python train.py --n_layer=16 --d_model=448 --activation="squared_relu" --parallel_block=false --init="normal" --init_std_down=0.0 --weight_decay=0.016 --decay_shape="linear" --train_tokens=381700000
MLP neurons of a small language model. Each row is named by its layer, matrix (up: input weights) and neuron, and shows model dimensions 272-399. Each number is 128 + 32 x the weight over its row's rms, rounded and kept within 0 to 255. Numbers have three digits each.
Before each neuron's rows, "fires on" lists the tokens most often at its 100 highest values on Wikipedia text that the model never trained on. A number after a token or word is its count.

fires on: "s" 19, "os" 17, "res" 6, "ks" 5, " of" 5, "p" 4
L7.up926:099127108082126123140145101153139076174132135113094135138121159143099159130160151106072168157167144150130139090120155112067118138100123111099137130102065165115138109193113149136125147126080110131141111139152140140112146166112143153108104155138152079135128100128172151166089113134080121120137132137155169145116089124122135131160165125129144213139137115094123060125047125101120126188083

fires on: "ing" 17, "b" 14, "ling" 7, "z" 5, "he" 5, "hi" 4
L6.up599:158144158143095135134159153109152128106151120140189134065077135184097107138142107191177121128165159214131136048158138134165146176161050106144056144062153098081139163109175107137166175107065143098145154075183160135168103112135118128134154114114175112127125111130167140142180129148135132149139145104117132078116131069116154099135104193076162117175097132113101096137116172137154130073127

fires on: " real" 13, " character" 12, " Real" 10, " business" 6, " personal" 5, "acter" 5
L3.up1783:076108095124146070107128170075134160134117140078161124141137112091100095168142166124107137137154144149077145096114164096120083153115137086117137138103071115109109123145102124226176143172054133119074077184146140102109118084197119068152205067110083079153155091131199145107101150125083149161130143133120117137136048093139166114142091133118154202157097119177143096135135116110137152107115

fires on: "." 43, "\n\n" 27, " dis" 19
L3.up1611:159148119074081160130061073108081161160104157172164151093134087142127115164098131164152153145118130141109107152148094128164109124122103079102173127136105119115089091125178129108120122087113059158147126114127172123111120109113090146102133128135083168139078119163136076103126158063106051172150134170152168190096124130135089090146140146146150110085126117128141118136175139167146156141101

fires on: "g" 40, "bl" 7, "eri" 5, "o" 5, "et" 4
L7.up862:106085109146127148194095148108116119126118088134092134086152130186109110122101126103125170083174125133162168179154130122076130191167147118082102129099143161138116173110176127147173138188089123113103032168100153136147111128091112103109124084105144119148107131113111105163111130132115103169132143156092154120101164146152129130138114089076159118131125118112106157152095163142179123135131

fires on: " =" 29, " until" 28, " $" 18, " #" 15, " £" 5, " +" 4
L3.up197:144130092134077100150098129114138139054167119160121083161135169134072138115076128138148185138074122165082179064140130117191128176124110083123166185110102139123145136187149144135137099168149158153119117133166090104108154176177101119088169150141133159115139085167142106103163118057097105142141157149120059120014132219158098114148146122157140099096109177177103154123134126118133111119135

fires on: " st" 24, " man" 12, "st" 9, " is" 7, " end" 5
L7.up122:106134093151142065163089180165102151099163141115145094120168149136117131112158080148112103109123102065120118146103147179192121118124137107129117136065067135115188125164071105181133083148171147162177096104138043151119105173106121069196119140129165067116133075128160119101103104147159155150140141104058177106047159089128106149140138095168149163114124154104175164107111104134084082139148

fires on: " Bi" 28, " 18" 11, " Ten" 8, " Pu" 8, " Three" 5, " Wi" 5
L3.up1155:142137176189076165093183072155143059195139129146076136149152136103155106202114129226174180117106104080131138090171124107132068144151153129126119165145120091111122126172167073155156189078128122142119145120071080117135140140126050145180134125136136184103128219152094171155165113117128062148131107130149097099132150117139086112123122140078134142138155107176145094143102166188104102158110

fires on: "'" 77, "W" 20
L6.up1095:044168122135113092134106154100154122133083152088094164144114135137110157125101136121120168125132185098135115151093133162115083135161053106112150137163156077201153138109113079118090091110138159130114093145143177093156144218113099112115142108113107137139127136066124110182081117062122143193180194108140188126111137168137150115187156070136154158136075115133108100173077126170144077152081

fires on: "s" 54, "is" 8, "," 7, "ns" 5, "en" 5
L7.up1173:078087083124136180135169151154145143154140164163063173109173113078114077137122173108130124125133126124121168129140142135094167112123104112118064103115108110119155056132170206120115111148195211126169153139109221111112100098112119131082088125066153154101178117150157123159108086134161121084143149180180110205127116158102180219155116082116139076205153113124126164118175127130158104143065

fires on: " bi" 35, " went" 24, " go" 15, " m" 10, " going" 7, " goes" 4
L3.up11:170093121189096138171049101139127119087124126071133149158109159137099082122097139149129137162100188160137116148153171177159116160095102104193114108083094126115187074095083139159134131155100151046104105088160145116187104150148125162170074145132086151119141135122122071132156172122160116088147115092159136126105151182147181132119134136162086125165129098137133098132100075125118127104117

fires on: "b" 17, " MA" 9, "AR" 7, " IN" 6, " NC" 6, " MP" 5
L3.up395:199150200088167126072121103128161103123114143138108124074128115165100117145116119141127126112098114124140140098132135180173072160070124140176178098123096106137108085208061128139084123197117125145138105122087255121162113142148152132162182146145116091145129134183111103121080095120117138161119160103087148134106146153093088136155099159141140158179141127104141129080143154102144100181058

fires on: " United" 38, " Chicago" 20, " City" 6, " Detroit" 5, " London" 4
L3.up1128:149186134096103164137161101061117179119112114087152145174131142083102094098148194128128178206098097078176160152144107104137155142154084141100120092134177113120095060113123139117122153125134052159172085169084087105145119138134114160119086117125126119125143142151154113135114147171097099136115099136128144099099106135155117088152154179152060112132068156119099124136107150153199081116105

fires on: "t" 19, " of" 10, "ak" 9, "z" 5, "it" 5, "ton" 4
L7.up530:120182055170146108195132105247152166129142114159144110135085071139115116172102102170127136122102144122108127118106125144043164175162057110137123091121139165140147122182127157114107096124144123155133144116121076090156105157095166136107143137152114137084139125170157147104214143180147129078128154157137220140173200106094089154171060121130104137058133159153082130136149116126141128139131

fires on: "N" 47, " n" 37, " N" 11, " Nu" 5
L3.up1409:089089152108150152134044173167124137166145168122090143111205159075110145091096126122057131167081061131172176201102141187162163162075073170131102116103157061104169165107148122126106171106115135076112089133180096156201123099149104102127092167115159162097141095176170163126118107077096116081115093054133106132157131094104090162114103147176085154114123138159121133123098157115102094112160

fires on: " Church" 17, " real" 13, " Tal" 12, " Real" 12, " Bat" 11, "rib" 7
L3.up1454:136092095110106131133136105098102110117062153126210111140102168052119115166163140089157158146133074033119175177108104069128144082123100084094119116193115158140151140127144110164140145172118096070105132124169188123058091096159148152173154133151058131102136105120141143125168224121136131122136144157135085121089155097071141143166081120109152143179108079216157112120121112181111142079100

fires on: " O" 48, " o" 26, "O" 24
L3.up964:076087090133119100133138124161129195135116148080114162149101214118101126134196138181078161185113112149140137180114088141139148146110151069134144107173102120062123098110167181113141168150139095140098067167126126168182115090147151150145116119136163147128140165103160165097130124096113120111130183121198138146123118143123041098093126098106154129132169184153122126114127167102080105122104

fires on: " n" 37, "N" 22, " 2" 13, " N" 11, " 17" 10
L3.up85:119165135108151054145099190131161065168131069133097119152220193151103115109162091150112195158103091134061188162145132148119152132086141172176137151095141083149168178085143099129105139130065135080146115153060114157145137105154113126110074207107151112056152159164138128088131133074122097107092157099125138128126140136133122115161133121158118100135140076106108075074109155152114157149122

fires on: "h" 17, "st" 13, "s" 8, "ch" 8, "es" 7
L6.up1060:082129082105160173128134169168115088052167058128142161152124133124121081140184106099111151057124164161135127131055122076128147118108132126187060122079113154179177118141148147131163163145117152123139135127182096125098101140094183166149154192150097090170123095170098123136130094194133116103187112122181145125143150135210147089128122104168163096136186109141090141123142161161178103144102

fires on: " from" 23, "ed" 20, "d" 6, " between" 5, "e" 4
L6.up867:166167205119148087118040110142137075146143059119133157149099137089093195180063138139111126103136107147167115118086103157124103070107141107145135174155164120142103158132178153181095167088151124131107147115159115141167101135084123156110160156122129094101094096064120108112173194092121108144155189130151153121136078170106119080103177089106124108105161112124107115126186153165091114106186

fires on: " of" 22, " made" 22, " alter" 8
L7.up135:145111091150036100177123108122134091163163153170152082124094080146085079127108115138077117138134090123106110150131104075078119087122080176116143120087103123117121163109115163166161143110119122068110117096097083168148140116101157139090105146159132100101108129128092171118146138152212154164128111141126125177142189139113176159191104116096117130115174176134122121121148176127142103104146

fires on: " \"" 33, "\"" 17, " div" 7, " view" 4, " stream" 4, " whole" 4
L3.up1309:109178103130185104147080071111188179143145143157090152124111182135160133100160141137127134154150128127203099126157133168120161151080119154165149108097101068109144093138161146097140129139107069099086096139104121146151140040156121162141155175114160134174118026097129143157105082072099065133132123120092185133070162128099079089140096128148138095145101081111207072124170154123126152195074

fires on: " \"" 44, "|" 28, "-" 18, "\"" 6, " |" 4
L7.up1549:157125113003118102120112135143156085128105160173155136027101130164173167084095132190127074101061143138154185152167149124196129125102129132124090102119067117069079117140092138114155127103156102119059132151056106159186141092089186147136132151158118123096151115088134101156138117068127089142139081153205166189110111125132145123141151105090120118084057204119162136140116144159129125117142

fires on: "," 46, ")" 21, " It" 6, " They" 5, " she" 4
L6.up1760:129132156172192125107131089188162121123136088142105183195109152104149161075186101105142137097068138142098141144112090142155055177101067131113070130119170109073078117079094090138138110094096120143181105103142104126110173080109155096126161140124149091107071105093092115135144118191138162143132114049170134076158119091100103099124088112124132131156134129101132065133118121114100176110101

fires on: "." 46, "," 31, ":" 10, " (" 6
L6.up358:118101134069178153137107117099115127085104160137100156073176136126114091159094102105059110140100101156099182141100152111102128142164092047126093135090146103091105151100051128142156122117159135120123103105108129141169165126127087063154185157067136125170122090138076141183135179158100098144165097118157131108097105155141164125130086146162114094109149174117132120160137137142125083124114

fires on: " be" 21, " che" 16, " Che" 9, " Dis" 7, "ri" 6, " |" 6
L6.up1750:116125125161131211172167166079189116106164104173166082134112158140183126129095111160142128141093092092103131177065188132193144113170108089156125138138177151105165105133118081077044169150141123119083144158180158132108139101098084092136127126160088138156115086152102105157104176118075160150129229170166168097091153118076139137115160135134135089125130141130102163165105191137189155159105

fires on: "\n" 37, "ed" 8, " first" 6, "id" 5, "d" 5, " post" 5
L7.up1134:154138114131173163085178184187144143136113094118140131098091087102141184138164124114055071097102163145114162133115157151132100135141109098139122117108221147189126085096159165087077125159114158125017103138155155126164115159088140173141104093165098105131180080100126132179095175152195113100183138112145123185074124105128106083099141108208096146108106093110086133097088118103150106114119

fires on: " from" 54, " with" 10, " From" 8, "From" 7, " between" 6
L6.up727:108105145137085102103098090176183120161102101064122118103089140076139113197147106149143142148115126114159094098137105102141086129131181123156153191207150127151173137120150102209059159135120131117169100132113100124098085062110122101122121126131177110139094086125131149125126148114113042159137125066151119149142123223116134127116143130139133107158148118102131048138125087162177138071120

fires on: "=" 63, " \"" 17, "\"" 10, "\n\n" 6
L7.up933:206103153083182111142120115133144139123160083176084100127091184186072161121137139198168109138159149145219166166139161153155177120122125145100131106137127107097093099162141125103054177120128139162155098147128126146136161113166154131142165161122188126134147123140122136109152157142093102086135076158158169146109108152062198153170139103083104090193117132114125104135156102154099133112094

fires on: " he" 25, " of" 8, " she" 7, " it" 7, " who" 5, " that" 5
L6.up1066:203096141113063065172156128095133072176129167104132117152132138083181150080120121131080195082189191130111142107156094150103085111152116102096134147105131109146105119166141147171151108148195160134140135112143148137132097081116151165075139125094166126198177122118112119114156131110096146115071168130148105145116112146087137103125113131151110156138146108104121072129121157160139151113095

fires on: " to" 34, " of" 14, " in" 12, " near" 8
L6.up404:133134070110121173154153138115139132152128177119127127144076151156101133177191131119112110149111095140106101142112147045120090088109135170171114143147098102133090139148120160145080165118117131145161138127124092129120146115120106103111066133119239107169168102131096124063122140159099108096173054120134164115133110146127170132158155091123119113118166134119163101144087107154095099165137

fires on: " Grand" 27, " AT" 10, " MA" 9, " GP" 8, " Main" 8, " NC" 6
L3.up1235:150183126095129082129139089211158141115126160107178101115096147146090138122126147107085100068107135125192126145130156133122160148138112156207183118080099202130089063136116120135114130182121172068136119103071207117169110115155136152130166101100093107118144134135159084077124095140144072155171157098112107102145095146086086123176096092191103178131157125135121102070116168125125119099125

fires on: " \"" 79, "\"" 17, " “" 4
L3.up502:149144085123125172132071179061097145095162110181091143080108157137144096089111151174109076162168117124145139115180159111142135141101106162112192138124098107122104063181111137152107195134101089100080141163176128130173118098136171098150162120145156125135147066115133122105162136132091139154146077145199170183150139099111125117153137095138182114163115148140182157115131161148167116121056

fires on: "ati" 16, "anti" 14, "ani" 12, "ag" 12, "phi" 10, "ini" 7
L3.up1015:149103095127113165093097161132156173158149101112130102166129116109159097102101122156119092116120181149156113169155175121110127113122103138156140134191139154098153124150110134149167186099131070131144040122093113131104159118149098115103140183124135102105129126163197110130142115167158075118130132116165156142154154135098163102117134085128186150126144174084185124172132115178133145158116

fires on: " went" 24, " go" 15, " Tra" 11, " tra" 8, " Peter" 7
L3.up141:167133078159153135170165163045138082123135153122103096124127096146099121144083104159143073104127201108130127153133122143185131084087193089158122108120130152159167068130116136084177138144095146108119095135102174107133099165195101159178152084145124126166161108107157106112140173101123096155152178097065109095141127110109146144166129087148077130126109125147127112146098084109172131095086

fires on: " =" 83, " Max" 5
L3.up1514:115113098111158063135177133101157123149080152093136177201170144095149108097195129110160116076112100122117175114165134146144132081104178085112184150098116066163111071096109171156174119144113047146118138132126116162127145116116114134139078151136112145142077142090162108130205123081052151114128073154126126116135121130076072141114153161144079166133060163106096156083109112111150157124111

fires on: "." 99
L6.up222:139137074146126153142092131156153184121191129158135120134107089131179119147131113182123164084165116181070170104141022139141146203114062102101149103162153109139032122142179138092137132129109092177147081113139159079116139082192148126144173155127139181125112144118134124091117104077139087111148064098157136148146185158151118163108143168090072132128104112106136129155140104114105138090126

fires on: "," 37, " and" 36, "." 8, " &" 4
L6.up123:111164107119127156112101130131086145140175097144147102135110144175106158117189141131145129123057149162125109171112085161139190128113097123160121147177152132123127156067080049108071100082106131068106118086148062142148120134097180135166159132093097086118155154080179115127108145192124108101111074159088141137108075117108131188092126097076154161068117166141054101165099083209221098123159

fires on: "F" 40, " Fe" 16, "ef" 15, " High" 15, " Fa" 7, " Fo" 5
L3.up1223:123111112093121118142167153153101098147128151063094115124127171131130105185137172127155156161071095133140131099168112129123121144160114085124126150127121133129095141115095087125107090059148148071171148132171121119186079091145082149140075110124138084077143124117126148189148103105107174139141140102140167045115157076159071078127110169139096133085131142084128195119141099214091132156110

fires on: " that" 28, " which" 14, " who" 13, "go" 6, "x" 5
L6.up916:142057160146098094163166147092153115116125184125167171118098188128124167145074143117085088126140117074144102116190107164068213091172102047084134155168104121093089130146123183150175108152163147116130085128121174093064077149108155166114074115083130156149184155092105156091151132117115093132156086128203089155126117179098138163174142163176134143136156140142166066125110173114067144133125

fires on: "=" 23, " for" 17, " with" 13, " by" 9, "″" 6
L6.up1454:118145129102138091088173153086097105110142129111137103149165111082104143080146125157162111161140144107136111095142149191169165139096142120119155124211119165130127186187127215119173086067116142129146089117080103093133120120118087171143163117087141123084169036128106127157114079151064105138107170121168054128121158156126137177133130117075115115158115157089074164158180087119128061095094

fires on: "des" 17, " ins" 12, "ates" 10, "Des" 9, "To" 9, " subs" 8
L3.up1534:069164088124137142142122194179157149098131131072082132136118084160161100068095110191188138159130147171121124097148060103173077166099093089093124165116129091128109123141128108153080128123114078143108136142105149131160106119094124110097186129132179099153126122102161176077118157102133132111121126141133145063185131112124091089107169117106144121165084105109141078159103166208133106121097

fires on: " of" 18, " to" 15, " among" 10, " in" 6, " with" 5
L7.up251:112111103175140153126121137125130099146135132146137162095142152087145129208108112109149111091104162107081148095127047157192100148073103130138132132073164160114164134165117126118185213130075123101138097154100104095125067107138104121143141100127216082145168174100178106107140088110116126120108087114172085099081081143123094148166100102133106161225165110156144100134155133148148114140092

fires on: " O" 33, " o" 31, " d" 21, "O" 15
L3.up231:117141082114111113157148210137128165103146107094133158167132123109099139129160141170130179136134153166164115147080096133121116138134131126134179166149097093095093114118145137130180118191127172145115117075108134119182100132156130133125125120151171156122126162161159131100202069061103091097156160159179115097106130136169093157100206087117147098187182171092112145132159101112062143083106

fires on: " Chicago" 22, " London" 12, " Berlin" 9, " Paris" 9, " Barcelona" 8, " York" 8
L3.up1000:136189115139150134114166077101121163077143094139215097100121125143116118145163111072047149186097099134166158142109093158108099116092098103086100125091153083130070127094149181131149206099130106131098130167116078109144116143124131091151143103076140082154084149133139148119079173125114139051103102129159076071099085176079181146111120143167116110104063092088114177128162116098220125133133

fires on: " =" 71, "=" 28
L6.up456:135122167120155136199141141052175070148112147153136170181152116106109068123132119131103103110104146169122097032144085145111130060104116151099155163047157082174174094129087117111061114157115097218139107148153099195177142165107124194115101118093120174096118174166151129129158142076112110144113108143109135134108095106116107099183117097124142151137171155098098077113115098176134111130119

fires on: " =" 46, " Or" 27, " or" 10, " +" 7, " are" 7
L3.up205:130132108135139085194102121091162174081140166141129131119120095153079168130145126141139142116113116154114105074146139120162157121123093122086133099151145092079087120131110144121187109172161110090081142094109079151153152130114101093104159158123157108189119112176146119142147076058175130121099126129134130105057149135096127141148170075184144118121138132137081168113166165173069127075136

fires on: " North" 20, " South" 15, " 1" 9, " 7" 9
L3.up584:143077117107085111132115118108147139147141132139062099079165168051127150168181070147151197168156159134142132169187114138087167088125108171159116128111140106049139147075139109102129155187128109114079117160161102188135116163198114157122159158099125058090135144139173141084116136098132129132190161155165151151140154160094135154133092071175150119134125126116156083112122176146167095119143

fires on: "ci" 25, "ati" 16, "ari" 12, "phi" 10, "idi" 9, "obi" 8
L3.up1109:137089121140157129153146165137151145111169093109155141146170118136132141127085138177118187117101127124144115120144123096131120107119105161159182134129129128172113127185101154207140110150109112121155138156155116121151116095142083113134109186155061116122110065187196130102122172136161056148160163136132095140052188129145211133156145152094148140096212119060145171160086153149080125140110

fires on: " |" 62, "\n" 13, "/" 6, "-" 4, "\"" 4, " (" 4
L6.up1666:059128125122095169115123143146165156114147139090136082133123163153131134079108125123126101105119120117095125134103154140156054146089137111112084149169149134100148055187154148143113147069114160134164132150115137105047084093112080136147180165130138147128163106109134110140122133164133087184118127144082097158136160097113068068102068122098162125121076144104126140056169163112133159109056

fires on: " 100" 16, " 250" 14, "800" 8, " 101" 7, " 500" 7
L3.up1525:149106127134064144156107143157079110125101139125108165098136105103123162097113069151106149123156166117183125087138127109153125109155135159117128157107125126120106110157195087166122106167082156129108101136189179118125133144126176093166141073106152143110080090133154134149046180068078092122178103124136104110084156126147099081085155120126142081171129141163164130150164114098110154082103

fires on: " W" 18, "we" 16, "W" 12, "ow" 7, "w" 6, " 13" 6
L6.up276:102118168073187130143106077118130061123142157074159126105126159074108148103095142134098080174159101141097162151151121127117181113134154084167094128101140173083094085147098140186135128124159113216109179095110091129120167135125101127101153142143128134131194089101157153108147139122152119065182170163087143107115140150103141070161055140147156189126139128095189069109087112079117118131139

fires on: ")" 17, "p" 16, " mi" 11, "ss" 8, "," 5
L7.up920:113134120154110117143169114137137139179087098103066140131143111137139059088138071088107085061054101131125139107096156112130120140092108106110120171144146109172105088170106097135117136110095064108116101179167100115097174132079080127177163100157132165130084078085129152150186162132196070161104113091091131067205136132206216135151145104194123112204125122090113070132141095127136151121082

fires on: " Total" 15, " total" 13, " Real" 12, " average" 11, " real" 8, " High" 8
L3.up34:118170097114101127158128136096114099090105133126168155158133186045159110169128100133156101142110061198085173136130139132120142046149096160110125120128143132116101113085115081171102116181092124093134096152131119117172170136192098154105108194082096102112176162082111136141153174136120110144181102209136127086101072095149198085135085135113148175183086132156107135128068131181133115146073

fires on: " of" 34, " to" 26, " During" 8, "During" 5
L7.up355:177124139123174114076139146144127117090123134115142155125103156104146104186114070086088129124102144124157151143123126145106088090172089133133113134111154102085120102108162112104091122117127165111081139104098101122153167093120164094095146094095096110145112140137145147148155139106107096132166099151105145133083141126101156106101180081150138139144110157127193120135107070143129116146187

fires on: " f" 23, " and" 20, " or" 8, " &" 7, "f" 5, " to" 5
L6.up1407:174172083132130098108130154034112171094124143155062120100060107193088150094120119133146195126119154133154160181171080155201158129055137074131130142112154141160109128139092084158122161143069142094138147081105089163122134143129143138131133097084095147129123141116160172164124165155136094145123105196122148144098120086134064156129122124128129166150145143102101176144091049109046121166175

fires on: "\n\n" 32, "\n" 24, " (" 8, " by" 6, " for" 5, "The" 4
L7.up659:127145044145069162050085124111124157106156188156120113082158149166115153050093099167159122137118117150117107116130131153134135100134150034047083149152091105163082159082149137125121036085078150151126176148115106112090164091136101130138120162133078078119116059119120136131053138153164083123128184121120080139091169101120156152104165132088110119124092164119084140106169038056179118155120

fires on: "\n" 41, " first" 17, "anc" 5
L6.up7:159186142252126141124154137134121120101121175113105100109092090130158149131182181120114119091102104118144151134122124105086107143191161205122090123122208123106151115142113162130117053137117137134098125110152116094112118122122175143166183178214076061093209110074129182177107058135122178154205096118098147116146158129103144091176099096162118127154117102161127145123064086146135125131108

fires on: " to" 32, " of" 8, "ed" 8, " through" 5, "ing" 5, " outside" 5
L7.up114:144125095124149065159149133114159100128131086105133147129139182147111138203161080057084128141136144078121164163150075126156132150142123126161114154103147132162164128198109162160134181090072128101099149136129072141121109172108117106137112151123158107131170164105146127138114115139102107139185062179144146190110110078118229134153156111148126052110200135156155104112134072074086092162155

fires on: "F" 47, " Fo" 26, " Fe" 16, " fo" 9
L3.up443:141144166121122190085093126168122176128092128074122065122135149062154118147132184072104170170119087143101145104123143138165130172108107091095131144124099142111080097075150075104050129152135107097117151128122114081150110121120185175093143140144197052114129126158154146176077119151118120143128195108116045103149109091032078115133142162136115102126142070133161112167135066188040083143172

fires on: " comp" 28, " Comp" 13, "omp" 10, " AT" 10, "cycl" 7
L3.up722:134095087154200141151113180203104107188098124126173159130097135224071149226057144128178088144130132132137086109100127123187128144104079163098135115145131130088080104149114095159085101150126180087154163141104096131113146130121145096070174136128131123110136080082155098102124103102115156103138128136133131152118101133075136161074141084167161132171113138139111149145163104112135163179145

fires on: "st" 23, "'" 15, "nt" 10, "y" 7, "ey" 6, "ism" 5
L6.up1606:115141180169148140130163095123157117125159170120133131113069145075115170124167063159105159144080163138141120056099164139107173193107079088113147180116118100173118127122121119128130037136161135112157114122120187114157167190141066115119172119127142106131094131100136054101187109150176137143113137110122144181125182153142179089145150160127115151107179112104183117182127110151102136144119

fires on: " ra" 32, " Rat" 9, " test" 8, " weight" 6, "21" 5, " mass" 5
L3.up215:113117140135110128144110130096116133114123127190139148150065137130140214071147122178098129154140116168123186053134078148110113087089090107111153128112107142145141112114107078140157100145162175172135082152169097182128086111121155108108066109131107068217100110176131123173123150114126133155103102139185162117097140082127110155154147136081085142129121175108135124168134070127108042113112

fires on: " to" 50, " from" 13, " into" 4
L7.up1275:146147112117135143179082109108142117109115109125073191165165168159077147136145111177133121189081205166167101151164100090176119070196157110143102153125107131139101158165152167181132163132110161144097094143096136117095114147105169097160132198150114069101117114035141123136107127152094125115175098135129157121104103086176121135152158152112155096094105133138178128116095097100096069136092

fires on: " =" 40, " +" 31, "\n   " 12, " el" 8, " ISBN" 6
L3.up912:123111117079117050155062177134113115174173177193121148135083135100123125059036074087116155174110135149067127140097130119128072121123104191174126215140103104144124141191105172184175129119133153136131109183197084145138134144150112099139190142173038157176120133171129105108146138110091147156097072148153116135091143164159120123090137142142175121163083159142094157097153075123142132136123

fires on: " Ed" 28, " Gra" 13, "Ed" 12, " ed" 12, "rod" 8, " Add" 7
L3.up1607:178167145158103169156108056129097143161069117058139143115151164109109109141092118102120128128098075155086153150129133197134191113143140197112104119094162122101101175127184164112212141177086148118108105151110156150191151142119082088137156088145167132112105125087165090140150117173048107121131147150114032062171145168151137151083139093086088126146081138152160116101170084169124104082111

fires on: "-" 34, "ia" 10, "ne" 7, "le" 6, "–" 5, "za" 4
L6.up657:173127226157166122154153137133129154108119131132119087130132124121129123137151164153089118127103091124111106132177092123163149105050157134112145167143141111163072072122151175142114146084117138065132151105164114092130116084126088099089153121092116056155121098205135119091083148130136167139122125149155077145190107120118152176177175167180100186145138113102133173086084084152093160163157

fires on: " qu" 16, " comp" 15, " Comp" 13, "omp" 9, "Sc" 6, "pp" 5
L7.up1495:160118125154145132136087165068189133171112107074063128057055151160102086147110149148150055114085042113154081108126137092114123144124052171103080135152175119137149153077121129106127104143055141169164125100156085097094195120076136146122168104132154110118124112109173098136130118088102081157210142129104145125131086175160152077087092095118206157202174091098103136126127130157139165154159

fires on: " to" 38, " in" 33, " into" 14, "er" 6
L7.up1735:125167173171158127170112105109137104136097109092122107174136156156111163140139114185155114174146124122126161168143143090163159104193124133085115146107133110089148136171126151139108088143107140083165131122139159091054126124146175103136156181165179123158119134131138189103123117175063123154178128151114192183115124067160192089108145169154071151122157166125163162049063114133077084080158

fires on: " V" 40, " North" 25, " South" 10, " Air" 9, " Sea" 7, " sea" 6
L3.up28:137071126065084133170122160063122125142127136149113073121163126070122100159211134151152135154144155103086128150134184056126157140137147151130091145165109096112107177132116101130127115125126095137153124089118070138145101146085078091088101156134154125068139208212180140119129081184125143103120162160112113129126140112095104085135109125161073091116148124125110084160100129106122101146079

fires on: " ra" 26, " fo" 10, " varia" 7, " mo" 7, " version" 7, " na" 6
L3.up706:115118141137167114129161141140133155078136143130178176105111136158076147171135118119147167184071125106059140102123111145135068111128118107170133107108087176159124068128122093094159121122155114095136159106095089096149172174141140124103126072101103134137129184072108143190135141134155159117112144155140147094137145140121145109106123121164170135134171134065147200186107081153101093135181

fires on: " +" 36, " =" 24, " ;" 14, "′" 12, "\n   " 10
L3.up1526:053147153095163085148137141098074099125102111169144100145092112113079154091122090151147104150124064140118136096196085167109126137154103156159210127144078122140128131141163125133117138163117156204116122053157128124147165161113130123048144096150068130167129107182119166131151099117110179151100085128138085149068151138144126147144167184124151150140139201096121119071116100132161120151180

fires on: " and" 34, " University" 17, " or" 12, "é" 6, "port" 4
L7.up72:110127123155163157150165116109124146087146109134181160035084122153093087150143153133085159134145103131130149146118087200194172170105192122119133155091131120119128116153153133117120203125123100151032168120074088122119148149130076158151130170151080130161124142144137126137107111111158123136076101115156128198111172141121078077181066087169111162111081121111198102128141077066077090098143

fires on: " first" 43, " hard" 10, " First" 7, " during" 7, " long" 5
L6.up1187:179127122118163156153130151142079103152112165095142141137082103062102118103144095122078144102116142118159194125077110138106123222102111150078206130093138148137140081168182123118157095122087181138118175158186197155093098108091125173118126153106092134093149130169152182173135077117181135104161129166113138144110125151132050145154127089154089151153107113111105125167079101220163062088043

fires on: "\n" 42, " =" 33, "=" 9, " town" 6
L3.up494:137123109143150105155128146088188098151075107128174174163151091168123103146158116151117131124150081147151130104197097121096111103094118117076115144066090101115147089079085158054107181152049061126094054111085084166183160125132124143055109138094145173102065165177151151090161132079040134105144126142092116167135113141131116168120105106123125111096182147143139148145143153139163080060156

fires on: "." 96, "\n\n" 4
L6.up192:141151090161137124130079104189063164123070109149141070123128150059107168128146109196151137140134201158079077103165156148144126123118113133137133070118139183148114125135157135152133138109151091139107128072093131128158163149125074113163183137085133177134088123150130089074160195082146099129167123097130137165139153146089179126161170157146123102115140123137128167128126119177132140089170

fires on: " by" 13, " with" 12, " for" 12, ":" 9, " Label" 6
L7.up800:072122086079166142122184142120104105142017187140103192189168105141139109124097109137105059137102136140136151138150177175136163062108165094146102134150091137153128185171157174104139189075098108090135092161078097145125159122136102078149139173106050084079133150137106173135064093113111080173153083077148112148127122122147187088117101134131108141210145180127129100116152093091173127080141

fires on: "\"" 45, " year" 10, "." 8, " Year" 7, " (" 4
L7.up1289:086112079119139114090175054101150174092136101062077132100151131088122151118126181139112126139081149123144101123095096138090117191115096093103144139146155115098082154099108128107114125137127184145119083106159170128131114140155126135120144171125148111111091052132080154169137141127140131140132131167150152086092120143177188090161094108162104119115173126079128101147095170087118169124142

fires on: "ed" 22, "nce" 12, "y" 6, "ope" 5, " House" 5, "ace" 5
L6.up122:076113125101080140102105126118134092108171195164109096152164136120118149128111143143109208149103160131152113124126109116119079134104113156132168146085173141088164076145117161115119125155141153132176135130172141133139116111094081161125129201179129149119158132111128115141126082179086179166150115135103119175129225157143103177088145135102168126195090148118106174130104108064110155136154

fires on: " De" 31, " de" 27, " \"" 22, " te" 15
L3.up1670:088113089092131157110109137130114078107121106176101144141177195124120173158184145174125124205172084085151084160094126161123130144083124151116141110102122169150148076126091156169138162138130126223123204129133109139173121116141112120114130093117188147112089073158151170149143119081135099145126122100194164104144180186132125056102144143083161142184171092074152093116174161124142095136085